python train.py --num_key_value_heads=3 --head_dim=64 --intermediate_size=768 --positions="rope" --rope_fraction=0.5 --init="uniform" --init_std_up=0.0505 --max_grad_norm=0.5 --warmup_steps=387 --decay_shape="linear" --z_loss=1e-05
MLP neurons of a small language model. Each row is named by its layer, matrix (up: input weights) and neuron, and shows model dimensions 16-143. Each number is 128 + 24 x the weight over its row's rms, rounded and kept within 0 to 255.
After each neuron's rows, "fires after" lists the tokens most often just before its 100 highest values on Wikipedia text that the model never trained on.

L6.up193 [ 85  71 124 126 149 119 139 144  72 137 142 115 173 118 146 114  75 103 145  61 123 143 183 128 156  98 145 156 112 132 106 135 101 110 164 145 151 145 114 132 121  86 143 133 111 109 113 122 113 167 141 107 115 137 133 139 153 111 148 111 110 104 126 117 107 104 125 142 132 108 135 169 115 183 155 112 103 133 113 164 105 149 120 126 150 152  96 130  78 120 151 156 127 162 144 131 128 112 152 121 145 142 149 128 149  83 117 139 117 169 145 166 135 132 132 100 111 108 131 141 134  99  93 121 159 174 122 163]
fires after: "–", " De", " ", "P", " P"

L20.up581 [ 81 135 125 133 162 126 111  64 107 144 151 127 143 127 135 147 119 106 167 144 110 121 175  90 114 110 117 124 139 156 128 133 124 129 109 103 131 145 123 178 141 120  48 143 138 123 123 127 156 148 128 130 108 135 150 134 142  98  94 118 163  92 151 102 112 104  61 148 141 134 128 155 169 121 148 142 131 163  63 158 148 148 141 137 133 139 136 108 142 177 121 141 151 149 129  88 144 115  96  81  92 128 126 141 119 130 139 124  71  60 164 139 124 160 119 157 154 152 133 101 145 137 152 128 124 126 101 150]
fires after: "\n", " ", "D"

L20.up526 [100 115 148 135 129  86 120 104 124 130 110 144 164 132 145  94 139 124 154 148  94 125 129 146 164 142 134 147 108 138 108 113  88 135 139  96 143 103 160 135 103 131 150 136 114 165  94 123  90 164 173 117 126 104 144 133 106  96  61  79 106 100 118 103 166 158 111 164 143 128 150 143 126 126 102 130 148 134 130 139 115  98 145  97  80 117 123  91 108 140 104 128 109 163 147 108 149 107 177 145 128 153 166 146 111 101 144 135 174 109 154 130 142 121 142 126 139 172 132 136 145 117 151 119 118 145 186 105]
fires after: "1", "2", "0", "4", "3", "9"

L5.up93 [111 119 152 168 124 144 118 123 101 171 127 113 146 145 152  95 125 127 149  80 110 107 132 139  93  76 102 132 110 122 136  85 130 141 175 153 136 145 104 123 123 163 108 100 125 151 100 130 108 123 145 130 124 138 119 133 106  97 141 137 142 120 104 134  89 164 127 143 117 104 146 152 161 151 156 151 117 131  95 157 165 116 125 110  86  41 157  77  84 135  88 156 109 103  81 136 117 135 172 147 156 153 124 144 112 108  89 107 121 110 172 129 168 144 127 127 143 132 142 122 102 132 144 144  98 139 147 134]
fires after: ".", "\n", "|", "---|---|---|---|", "|---|---|", "|---|"

L6.up409 [130 113 124 124 118 100 151 157  92 147 170 124 145 134 109 142 105 125 132 108 124 150  85 135 147 103 122 120 127 142 128 108 123  88 154 162 102 105 141 136 165 139 122 135  78 100 136 104 121 155 147 124 141 142 102 127 128 116 146 120 143 112 165 104 107 111 160  87 118  89 115 145 112 134 148 106 145 143 111 177 105 172 129 135 129  95 132  56  83 121 122 112 167 154 119 119  95 146 143 127 152 118 126 138 139 119  97 121 115 157 159 144 112  95 149 118 116 112 191 110  75 116 112 133 125 170 170 115]
fires after: " ", " $", " J", " of", "P"

L20.up76 [ 98 101 152 110 156 159 149 139 109 103 158 132 135 170 168 150 130 138 155 107 118  75 139 140 129 162  90 136  84 144 107  92  99 125 130 129 139 119 149 149 139 136 152 142 108 139 130 100 150 112 154 101 124 111 125 101 160 147 126 155 121  82 101 143 131 150 135 119 156 134 166 114 149 121 145 149 123 109 138 165 147 133 168 103 123  93 114  94  72 152 133 142  99 155 164 129 174 102 143 149  81 138 147 149 141 170 179 117 162 122 138 111 110 136 141 111 118 148 136 141 126 120 138 150 113 152 155 119]
fires after: "2", "1", "8", "0", "6", "7"

L6.up298 [125 100 140  96 103 171 121 154 106 125 138 140 156 113 153 114 155 145 162 134 124 139  98 140 111  99  87 149 118  87 109 118 136 161 116 126 141 170 143  95 112 115 142 106  98 145  97 131 104 195 176 119 124 101 122 130  87  88  66 114 120  44 126 110 151  82 123 140 152 101 114 126 162 129 161 164 106 139 123 128 154 132 149 150 141 109 157 135 164 140 120 137 129 121 111  84 119 113 133 135 155 157 101 145 140 149 128 166 139 140 143 111 111 146 144 118 115 111 150 138 121 172 129 137 137 154 131 101]
fires after: " ", " (", "-", " \""

L13.up391 [110 153 142 113 130 106 141 111 144 130 126 137 129 146  89 123 122 112 122 105 110 144 152 115  70 106 110 130 112 155  96 134 110 138 138 124 154 155  90 130 119 107 108 110 136 155 117 170 124 151  91 119 121 140 150 148 184 155 160 163 165 130 173 118 136 143 142 120 149 116 153 139 114  96 151 125 110 130  95 142 140 121 172  83 111  74 159 111  77 103 145 145 131 121 141 128 130 139 144 121 116 153 109 150 119 110  92 128 105 137 146 121  65  95  68 126 156 124 120 127 128 132  65 165 158 104 117 124]
fires after: " ", " m"

L4.up32 [140 139 104 131 113 137 142 109 103 157 147 137 168 137 145  87 141 107 133 111  94 145 144 101 139  99 117 112  82 115  85 127 133 130 149 143 111 137  73 134 141 146  99 122 126 125 121 122 129  88 146  94 130 122 140 161 142 133 153 131 126 116 159 120 110 176 118 125 154 139 144 150 135 177 157 147  99 153  98 168 157 135 153  96  99 120 133 100 102 144 143 163 173 182 129 171 137 145 156 105 161 142 155 128 106 125 170 107 136 148 171 138 114 155 151 148 155 148 173 143  84 116 129 103 107 123 153 140]
fires after: ".", "0", "8", "5", "6", "1"

L12.up287 [107 101 157 134 142 158 146 123  66 119 111 131 129 146 135 130  95 133 118 126  81 147 191 129 114 107 103 142 127 127 133 108 136 143  71 109 147 142 112 149 120 153  60 107 125 121 134 150 120 120 153 109 100 117 125 142 142 142 193 164 136 137 107 140  74  94  80 118 124  87 173 161 123 148 148 156 122 149 132 140 164 115 144 100  90 160 114 100 107 141 148 142 131 142 137 120 149  99 112  86 139 154 116 157 104 129 117 106 102 138 140 119  75 106 110 126 119 122 138 122 112 156 149 137 146 157 166 162]
fires after: "\n"

L4.up679 [152 119  96 163 114 120 181 126 101  97 170 142 139 164 126 125 131  86 141  92 103 121 132  99 122 131  90 122 105 168 129  97 140 133 165 141 114 162  92 132 155 136 159 132 128 169  87 123  99 120 136 123  94 129 142 122 126 101 150 107 137  98 116 109 100 128 110 124 148  97 125 140 111 133 141 113 135 146 124 136 139 148 115 103 120 111  99 137 118  82 136 148 146 181 133 154 117 133 140 105  93 135 160 142  92 137 146 126  86 117 138 130 158 156 138 154 126 115  98 147 160 144 151 160  94 129 140 121]
fires after: ".", "\n", ",", ";"

L6.up0 [102 108 187 166 138 132 164 121 101 151 116 117 125 152 111 112 145  87 125  96 116 116 178  87 108 115 136 126 136 148 119 103 124 141 116 113 139 132 114 138 105 128 100 138 120 106 137 133 118 130 171 131 161 128 111 149 109 104 108 176 134  76 143 163  86 159 144  81 127  99 133 156 147 133 177 170 119 157 102 142 132  61 127 126  91 141 145 138 100 119 143 121 105  99 173 131 183 151 124  89 141 125 166 139 104 115 164 142 114 150 118 146 119 139 115 112 139 102 129 110 106  96 101 139 117  81 111 147]
fires after: "\n", "S", " Mil"

L13.up169 [132 107 135 134 123 131 109  87 142 160 187 136 121 133 152 146 107 127 145 111  72 153 168 117 133 150 108 173 119 129 119 104 152 134 130 132 162 152 148  98 132 109 138 142 111 127 136 175 112 141 139 111  87  84 125 140 131 145 110  95 124 130 146 147 105  57 120 103 126 101 103 110 135 118 187 123  83 124 170 147 159 112 152 101 150  91 131 118 145 152 155 109 102 145 131 153 129  93 116  95 168 125 116 110  94 103 164 147  95 146 146 176 128 129 117 115 149 148 149  88  83 170 106  83 168 120 130 125]
fires after: " University", " in", " In", " the", " For", " of"

L17.up550 [133 139  83 128 122 118 120 136 122 147 153 127 199 112 137 108 137 102 137 156 124 145 113 112 146  60 121 137 122 124  47 126  93 157 119 120 131 131 115 167 123 120  91 123 128 160 121 120 121 117 125 151  93 162 149 183 125  99  66  90 158 108 139 126 174 126 125 125 169 127 118  92 103 166 138 127 107 137 101 149 114 105 161 112 104 121 160 118 126 149 115 131 112 159  93 121 172 127 146 139  87 139 135 106 163 156 144 155 141 138 113 188 120 110 184 137 131 119 149 129  99 115 142 156 103 161 137 120]
fires after: " ", "6"

L12.up622 [159 143 168 167 119 112 128  45 111 157 102 138 148 150 160 125 125 135 155 113 126 152 121 137  88 145 135 144 117 145 106 143 146  98 118 150 109 144 127 146 139 175 127 154 112 129 123 152 123 159 116 105 113 123  92 130 111  89 120 142 143 132 120 136 138 125 126 139 154  77  90 114 145 112 117 166 150 177 115 164 128 119 141 105 125 126 147 105 133 153 130 151 161 135  55 176 121 128 150  89 131 132 153 150 110 179 108 128 116  78 154 109 109 123  98 144 128 129 143 142 126 145 127 189 129 125 162 119]
fires after: "s", "'", "is", "-"

L4.up670 [ 98 127 133 168 114 116 185  87 102 166 116  71 170 140 136 110 128  86 133  91  80  96 160  71 139 121 125 122 117 155 109 102 118 148 158 125 108 109  95 135 142 157 126 128 196 147 164 110 131 126 138 117 146 147 137 135 115 153 131 128 153 167 168 141 108 137 109 130 132 164 110 140 142  99 160 141 100 123 143  63 180 139 117 116 126 124 111  88 132 103 117 139 155 141 120 115 167 160 147 135 150 155 130  98 123 146  97 141  98 127 160 124 139 131  96 153 126 118 143 115  91 157 164 149 149 130 138 124]
fires after: "\n", " |", "-", "|"

L17.up520 [171 149 156  63 147 102 117  77 132 120 130 167 107  98 106 142  94 113 105 137 103 175 145  96 138 104 125 120 133 136 129 154 153 112 120 115 176 120 130 115 167 166 140 176  86 106 123 132 125 127 121 103 149 122 122  97 170 106 108 103 153 122 130 105 126  98 113 144 121 141 115 103 144 146 106 131 126 165 102 134 116 103 123 105 135 127  81 167 143 132 120 117 128 141 115 139 139  96 151 134 155 153 127 104 106 127 135 135 143 102 121 133 122 142 104 128 129 140 131 119 141  75 167 176 118 157 129 159]
fires after: " |", ".", " ", ";", " on"

L13.up181 [128 118 181  84 112 133 194 110 129 112 116 128 155 127 115 111 179 101  64 113 123 100 139  91 137 121 109 119 108  96 113 117 119 159 120 130 135 138 119 155 155  91 136 105 167 103 138 137 122 124 164 131 114 130 139 198 151 187 153 131 152 102 153 123 111 121 148 124 134 126 123 115 148 113 158 108  93 141 173 100 103  95 136  90 136  87 120 111 134 131 143 130 156 137 159 121 141  91 147 134 141 117 140 115 116  84 126 141  85 112 113 133 107 137 106 131 108 139 119 134 141 139 109 133 119 141 177 144]
fires after: " ", " |"

L6.up551 [137 134 137 130 108 146 161 149 107 175 154 118 154 114 167 113 129 105 136 158 103  99  91 170 132 140  78 157 125 147 111 115 104 127 109 122 113 133 108 137 156 133  91 165 122 167 126 123  71 137 128 151 133 132 166 156  98 102 123 123 160 108 112 124 152 123 148 172 162 126 133 140 124 118  96  86 134 111 119 152 141 147 127 113 173 133 113  84  99  99 136 145  62 141  96 153 106 126 126  82  91 167 133 159  86 148 135 147 136 131 134 105 105 116 132 143 152 145 123 130 137 108 156 181  86 126 154 105]
fires after: " "

L20.up179 [136 149 166 118 164 103 139  66 106 156 198 108 163 153  93 124 145 128 125 113 123 134 100 116 109 130 140 157 132 115  98 128 130 113 134 171 107 139 111 129 116 127  99 107 123 113  98 158  93 135 119 103 115 150  93 132 165 163 168 133 137 141 179 118 152 132 152 128 104  90 135 106 152 150 100 143 133 131 129 162 128 128 145  91 132  80 162 125 145 115 158 137 124 105 121 119 152 132 121  81 119 126  99 135 121 143 152 125 132 112 135 136  78 131 136 127 117 130  98 141 132 142 165 117 129 116 158 125]
fires after: "\n", " an", " "

L20.up723 [132 142 129 141 110 113 138 108  94 188 131 144 107 125 156  83 122 142 127  99  71 132 132 136 127 112 147 136 120 126 106 126 137 122  85 145 107 126 117 124 132 160 105 101 149 157 142 113 161 121 151 104 156 148 166 138 159  93 148 151 168 136 103 114  99 132  99 124 144 122 119 149 112 136 133  96 103 174 115 172 127 104 180 132 113 158 119  98 129 131 103 131 113 154 117 122 140 124 149 128 137 124 140 141 112 104 111 106 166 114 133 155 111  78 124 152 123 190 133 135  97 133 103 133 118 154 120 128]
fires after: " ", ".", "4", "3", "5", "7"

L5.up250 [109  88 100 155  97 148 103 157 107 123 148 129 125 149 121 100 117 126 147  94  70 122 147 107 105  72 113 123 128 147 126  71 108 124 182 157 133 120  91 145 140 128 157  86 113 170  93 127 104 156 153  96 120 110 145 124 143  94  93 156 144 117 145 113 154 172 129 139 113 127 144 135 123 111 180 121  83 139 109 150 136 118 161 105  84 141 103  92 113 127 129 141 141 123 177 106 133 195 133 139 112 166 152 151 132 116 131 132 121 129 178 123 155 119 146 128 137 145 155 107 120 115 175 138 141 153 138 128]
fires after: ".", "\n"

L17.up515 [135 140 122  84 127 143 128 129 129  92 153 159 169 111 134  77 112  93 132 122 144 123 158 150 157 162 127 136 116 169 117  80  83 124 106 162 127 118 115 132 167  85  54 111  95 129 154 126 115 123 153  88 142 125 131 184 146  86 150 112 157 139 101 138 143 117 124 122 175 122 153 115 145 128 140 130 137 143  59 168 155 110 100 110 108 153 137 146 139 127 130 166 111 136 122 120  87 135 123 134 118 128 145 154 138 126 144 120 136 121 167 105  96 150 119 143  94 138 107 185 106 136 139 156 136  96 134 110]
fires after: " ", "2", "8", "7", "0", "1"

L17.up385 [129 137 137 110 121 100 163 129 114 122 137 159 150 163 164 106 150 139 134  74  72 195 111 115 178 146 114 155 123 129 113 119 111 133 155 133 152 111 140 141 117 151 140 173 143 161 130 125 124 157 127 145  81 142 145 157 124 154 112 115 159 109 121 125  97  89 117 120 125 129 139 162 127 144 119  95 121 117 115 139 122 105 115  88 128  90 151  86 103 152 132 114 109 136 150  96 119 132 118 127 147 100 152 137 143  96 133 148  86  96 150 136 152 119 126 108 141 132 174 126 115 165 102 139 127 144 153  70]
fires after: "0", " in", "–", ",", "9"

L13.up398 [103 115 168 138 122 107 166  69 109 153 163 127 114 140  70 115 135  91 109 126 117  95 127 126 100 122 101 164 111  80  88 143 121 122 105 129 114 121 150 138 110 136 186  86 142  89 145 171 141 159 138 114 109  84 121 109 157 113 150 135 147 159 134 108 104 118 140 113 160 123 199 121 137 166 154 144 131 164 108 143 154 151 141 146 105 143 156 102 121 162 106 135 109 127 141 137 145 140 128 128 133 165 114  93 107  98 132 131 126 151 113 161  66 112 118 134 113 105 109  79 111 196 157 126 132 141 153 144]
fires after: "\n"

L13.up433 [114 139 151 115 135 153 147 129 121 136 147 132 121 140 114 136 118 129 121 125 123 143  84 139 135 141 114 124 126 114  79 114 127 142 144 102 136 134 111 132 123 146  92 134 108 134 105 144 138 123 127  76 142 146 132 113 133  68  52 132 173 128 148 161  82 112 123 133 156 107 128  88 135 104 120 147 124 174 144 172 151  73 119  99 120 131 134 123 117 175 128 131 122 185 109 141 118 109 108  85 148 130 137 111  85  95  89 136 149 166 106  92 122 122 126  64 180 162 147 130 134  94 139 130 113 134 146 138]
fires after: " ", ",", "7", ".", "born"

L20.up322 [158  97 137 111  99 142 153 102 146 132 150 133 153 101 138 130 139  81 146  91  83 117 119 112 134 129  85 120 107  97 123 104 133 134 127 113 103 123 129 111 151 151 129 125 141 150 140 167 144 145 135 132  74 120 151 125 151 128 105 152 138 120 147 111 130 129 117  98 152 110 149 150 173 126 148  96 123 145 138 146 108  78 139 148 111 150 153 118  82 148 146 152 118 122  95 108 113 142 140 126 128 166 125 133 120 172 107 131 104  75 190 131  82 116 121 139 188 147 153 101 128 126  99 109 145  92  95 101]
fires after: " "

L17.up204 [105 127 128 119 133 120 114  94 136 140 124 149 138 137 163  79 106 139 113  93 148 135 178 105 144 125 123 134 123 130  65 124 145 125  97 173 153 105 132 100 142  97  86 123 103 118 163 131 125 117 152  72 120 128  99 123 149 110 125 125 100 170 133 105 110 150 102 140 129  79 155 145 102 162 167 154 113 155 148 149 181 132 134 111  74  89 170  86 122 167 122 133 143 179 126 115 147 113 172 121 136 150 131 157 148 118 119 160  98  96 124 134 108 121  98 125 152 119 125 142 133 159  90 125 131 112 147  99]
fires after: "/", "0", "5", "8", "3"

L5.up558 [104 118 141 169 127 141 125  94 116 139 145 100 141 117 122 137  88 101 133 102 114 129 155  79 129  82 136 117 116 102 107 144 127 175 146 108 120 148  92 136 110 157  88 116 146 123 103 144 127 147 151  60 118 132 124 128 142 125  99 171 153 135 130 131 103 180 129 129 103 101 132 131 128 112 131 168 109 136  97 117 166  75 138 109 106 142 149 100 101 135 119 122 148 169 112 129 169 148 155 108 176 145 110 126  79  77 116 137 118 132 195 168 151 170 136 102 153 122 165 110  95 140 133 164 174 133 131 134]
fires after: "\n", "3", "9", "2", "1", "0"

L11.up455 [ 99 112 135  98 108 123 126 118 159 121 148 155 129 143  88 130 156 122 109 159 109 145 137 115 113  93 112 152 124 112 124  89  84 153 148 119 118 157 143 132 107  82 137 124 150 139  90 149  80 177 163 114 103 156 177 152 135 116 113 108 156 124 138  97 138 122  98 145 164 128 126 104 142 155 132 154  88 172 129 122 133 131 163 120 136 111 153 118 139 129 124 124 126 132 161 124 153 135 125 163 140 138 110  72 146  89  82 145  59  95 120 125 110 129 112  82 127 134 188 138 136 150 128 113 128 111 150 117]
fires after: " ", "-", "|"

L6.up7 [109  66 112 150 101 171 152 125 101 151 144 114 145 110 165  75  98 136 130 127 124 147 134 123 119 117 135 120 115 124 101 126 105 137 168 154 101 107 108 125 119 132 136 144 144 131  85 126 135 113 152  75 126 130 123 172 106 120 121 125 128 133 163 125 121 124 149 157 192  77 149 126 153 150 108 120 133 125 114 187  85 102 106 118 108 129 109 118 145  81 150 138 174 144 118 152 117 185 161 114 150 131 130  75 151 159 111 122 120 167 161 171  82 146  93 100 134 136 156 120  95 132 116 131 113 160 143 131]
fires after: " P", "P", " p", " Soviet", " Pro", " $"

L13.up489 [ 88  34 104 142 132 133 140 150 127 139 133 134 149 128 122 109 100 146  88 113 131 185 133 102 134 135 111 114 109 138 120 151  97 111 121 136 101 112 134 133 109 147 142 108 122 133 148 118  73 131 173 104 150 112 135 127 150  97  78 120 145 117 125 110 124 121 122 159 143 131 169 120 116 121 128 131 107 142  93 169 153 117 127 107  84 142 129  76 137 114 117 120 107 139 123 121 121 111 165 120 126 148 128 149 169 116 168 117 130 149 101 127 171 129  77 108 140 143 182 126  81 151 149 104 119 147 134  90]
fires after: "0", "1", "5", "2", "9", "3"

L6.up491 [140 106 166 141 115 141 137 130 142 144 130 134 138 122 117 151  94 143 118 129 135 137 137 152 104 139 107 150  86 143 127  99 143 117 155  99 123 139 132 162  85 166 121 130 119 156  90 149 133 139  92 130 143 135 127 144  97  82 142 119 171 102 118 182 154 114 126 112 143  93 128 152 165 132 141 140 103 126 118 134 131 137 105 161 147  87 114 104 118 140 136 151  86 131 143 139 136 142 105  83  79 116 141 104 126 160 128 130  96 156 132 120  81 145 146 100 124 174  67 175  95  74 144 123 131 153 130  95]
fires after: " ", "\n", "==", "-", " A"

L20.up597 [135 155 132 157 128 100 153 122  97 143 120 107 143  91 148 109 107 103 115 129 108 121 148 151 124 105 149 142  89 156 106 127 135  93 135 108 125 162  82 138 101 153  78 127  86 128 143 138 112 116  80 128 142  99  99 160 135 109 127 163 181  99 152 133 163  73 114 167 155 104 100 120 157 154 166 125 119 129 109 161 127  89 126 143 106 154 131 129 112 138 136 119 106 134 113 115 139 129 147 111 123 162 117 122 124 182 157 121 153 114 160 131 104 130  86 159 124 130  89 106 124 136 166 196 129 141 121  96]
fires after: " ", "s"

L4.up457 [ 84 109 117 132 116 137 136 100  81  95 205 130 168 124 157  99 161  97 139 109  75 119 134 120 126  96  99 130 112 164  98 117 129 140 183 102 153 123 101 113 113 149 127 126 146 141  86 110 118 152 138 102 124 128 117 141 104 152  94 166 136 117 126  90 110 115 134 147 171 127  78 165 112 131 192 122 141 156 127 110 157 101 124 102 122 112 108 123 129 128 102 115  88 142 144 130 107 133 146 139 102 131 166 131 128 138 125 156 103 129 151 132 166 100 140 125 125 101 150 104 137 126 137 158  99 147 103 150]
fires after: "\n", ",", " |", " First", " Second"

L15.up10 [145 119 163 102 119 146 143 117 150 156 132 133 112 133  93 140 148 132 103 137 109 146 125 136 143 126 147 109 114  97 141 109 144 141  79 124  80 138  71  90 101 128 120 165 132 158  86 138 103 129 119 112 135 182 104 109 144 115 125 141 123 132 148 133 121 164 113 165 151 153 126 104 112  99 126 119 112 179 104 123 125 135 124 138 106 151 142 123 139 140 161 108 143 139 105 151 141 111 136 131 167 149 195  88 118 127 129 126 104  97 103 157 116 130  96 138 138 120  94 134 163  92  72 159 103 177 163 154]
fires after: " ", ".", " c", " as"

L12.up710 [107 136 107 138 117 138 121 144 127 111 143 108 140 122 140 111 140 132 116 126 134 164 147 154 123  52 107 107 108 118 140 148 133  83 141 129 160 166 116 137 184 111 150  85  85 127 111 157 104 173 113 120 132 136 142 159 145 113 135 127 176 115 134  93 126 160 137 135 165 100 130 121 105 137 138 165 128 127 118 138 104 148 128 119 118  79 133 107 132 151 141 147 149 112  79 150 135 113 131  78 127 165 120 153 117 127 109 141 112 137  76 138  74 126 146 144 134 151 177 111 138 149 135 163 142 125 151 150]
fires after: " ", " de"

L13.up167 [123 166 115 173 129 132 138 148 113 138 146 110 145 170  99 104 195  94 144 120 115 198 171 103 135 127  89 106  98 188 121 107 118 149  78 123 113 127 108 126 159  95  76 150 136 169 122 170  97 135 118 112 144 117 125 163 119 143 118 148  81 140 131 136 120  85 116 124 151 109 154 127 130 130 123 176 123 126  90 146 115 123 167 109 129 139 110 130 149 135 104 123  98 118 161 109 136 139 169  96  91 123 147 156 133 124 117 128 121 148 166 172 101 203 140 116 114 116  77 127 141 144 121 115 146 138 140 115]
fires after: "2", "6", "3", " Ra"

L13.up607 [ 81 148 159 149 143 143 128 115 114 123 122 124 128 123 128 109 172 105 108 138 118 145 149 102 121  68 108 119 123 158 103  79  94  98 147 158 108 174  97 162 103 145  96 130  96 157  75 161 118 153 126  97 114 138 179 146 109 133 114 154 143 103 108 108 165 114 127 174 135  86 136  85 116 119 124 154 155 136 115 152 111 147 112  98 154 131 152 115 131 106 124 114 115 138  89 112 120  91 139 133 143 124 116 142 151 162 122 157 133 136 153 143 135 141 106 126 137  95 158 182 120 143 147 119 151 143 160 161]
fires after: " ", " (", " |", "0"

L17.up234 [109 139 100 123 116  93 165 109 109  97 155 118 194 152 114 127 163 101  92  99 125 126 136 150 125  95 145 126 126 156 151 145 163 118 138 141 108 127  90 131 137  86  96 119  86 111  87 133 131 146  89 140 144 126 104 173 139 102 127 119 142 128 116  88 102 103 104 149 132  51 115 118 165 179 136 127 141 151 106 162 132 120 105 154  95 116 167 131 135 172 115 173 155 163 154 118 157 130 112  98 116 136 128 155 110 138 140 116 108 164 110 149  99 178 130 163 132 125 115 114 149 146 151 178 151  91  78 134]
fires after: " "

L5.up520 [119 134 158 160 141 138 167 139  92  80 126  78 134 104 117 111 134 129  98 137  95 119 130 121 138 144 133 154 106 116 111 126 142 145 136 131  57  94 104 100  76 131 121 108 174 159  94 103 123 153 115 120 140 143 157 124 106  94  98 122 144  81  99 142 115 134 121 133 126 136 111 157 161 100 174 109 120 121 142 119 149 126 155 145 131 102 117 131 142 140 121  92 148 148 153 121 126 101 118 129 105 148 148 109 130 177 114 130 122 103 124 141 161 176 100 135 170 122 122 130 132 133 150 188  82 109 109 132]
fires after: "==", ".", "\n", " ", " his"

L4.up20 [ 85 157 116 174 112 146 163 105  97  87 142  89 146 131 142  84 133 102 144  77 124 128 134 134 124 134 137 131 102 131 133  58 119 135 179 123 126 133 125 104 148 148 147 125 131 150  93 110 136 147 140 128 164 163 156 118 104 127 167 157 117 115 135 125 100 142 117 151 129 107 115 156 144 111 129 123 107 129 111 134 141 118 116 106 130  60  76 111 132 173 121 118 157 152 129 139 176 149 152 120 131 185 138 162 148 142  88  98 144 115 149 108 137 171 107 122 116 127 136 152 107 113 157 162 102 146 109 123]
fires after: ".", "\n", "|", "|---|"

L4.up220 [ 90 122 123 170 135 114 190 105 102 138 145 126 154 121 125  99 144 103 144  59 115 137 140  93 112  93 111 173  82 140 131  93 148 161 154 122 132 145 133 161 129 114 128 124 135 155  99 110 143  99 143  88  97 123 112 115 125 113 150 116 160 159 137  96  95 167 147 101 112 110 144 135 131  87 163 123 124 153 134 125 134 138 102 109 120  94 109  95  79 132 129 117 165 160 110 156 121 120 162 110  97 137 120 179 143 113 150 152 100  83 151 101 171 151 104 124 132 139 101 124 135 161 161 112 142 129 144 103]
fires after: ".", "\n", " He"

L22.up110 [124 137 170 100  88  86 163 124 112 118  73 117 202 131 141 151 148 137 130 156 143 138  92  97 137 116 118 133  99 144 105 131  91 133 149 118 131 116 132 121  90 176 137 139 119 157 106 145 115 140 147 141 130 121 164 124 137 118 146 133 168  85 124 120 148 123 110 122 140 110 146 151 160 124 144 167 126 159 123 139 132 113 157 149 133 127 130 100 161 114 106 134 130 135 131 115 148 135 154 136 116 106 124 168 124 120 126 114 125 125  99 149 135 140 167 134  99  99 131 133 131 117 130 136 167 126 152  97]
fires after: "0", "9", " ", "1"

L17.up683 [127 154 137 135 140 139 149  95  68 151 175 138 128 136 149  90 165 146 113 160 101 139 168 129 140 140 109 149 127 171 111  79 172 137  71 102 135 112 126 150  84 161 124 176  93 132 132 120 142 110 162 148 147 111 132 136 119 121 118  81 129  95 135 117 136 143 138 102 128  90 168  96  99 156 123 152 115 184 136 168 159  90 150 145 142 129 105  81 123 161 125 124 104  96 153 117 153 125 136 129 146 111 152 117 124  73 134 136 135  95 150 148 155 152 122 111 170 135 125 131  91 158 136 134 109 111 148 119]
fires after: "1", "0", " in", " ", "8", "2"

L17.up506 [162  96 122 120 133 156 114 109  96 139 150 130 127 142 155  71 113 108  92 127 138 175 166  90 165  91 116 120 112 114  66 119  89 147 101 134  80  97 150 134 140  87 119 154 118 123 134 166 140  92 113 145 155 154 111 122 121  96 137 119 114 127 158  84 149 109 107 152 127 137 144 134 143 170 182 155 113 111  77 125 123 132 111 138 152 150 125 104 129 117  96 155 145 150 131 108 127 139 143 111 109 162 169 170  88 131 148 136 118 146 119 117 104 143 120 122  71 141 114 121  86 143 150 141 125 129 125 112]
fires after: "3", "2", "6", "4", "5", "7"

L20.up318 [122 150 143 133 172 116 155 145  94 143 149 146 129 141 163 115 138 141  77  96 131 139 165 136 134 106 121  99 122  76 100 101 115 120  49 139 121 168 107 154 107 148  86 107 110 126 122 124 132 157 132 122 138  94 176 132 118 126  71 119 152  94  92 104 148 128 107 103 139 118 158 145 137 126 131 148  95 171  76 164 101 112 141  97 116 133 132 140 119 144 116 141 150 171 130 113 170 126 167 113 145 150 121 128 136 164 166 119 124 158 161 136 123  97 113  98 118  85 163 124 104 139 127 117 134 151 155 147]
fires after: " ", " (", "4", " $", " of", " United"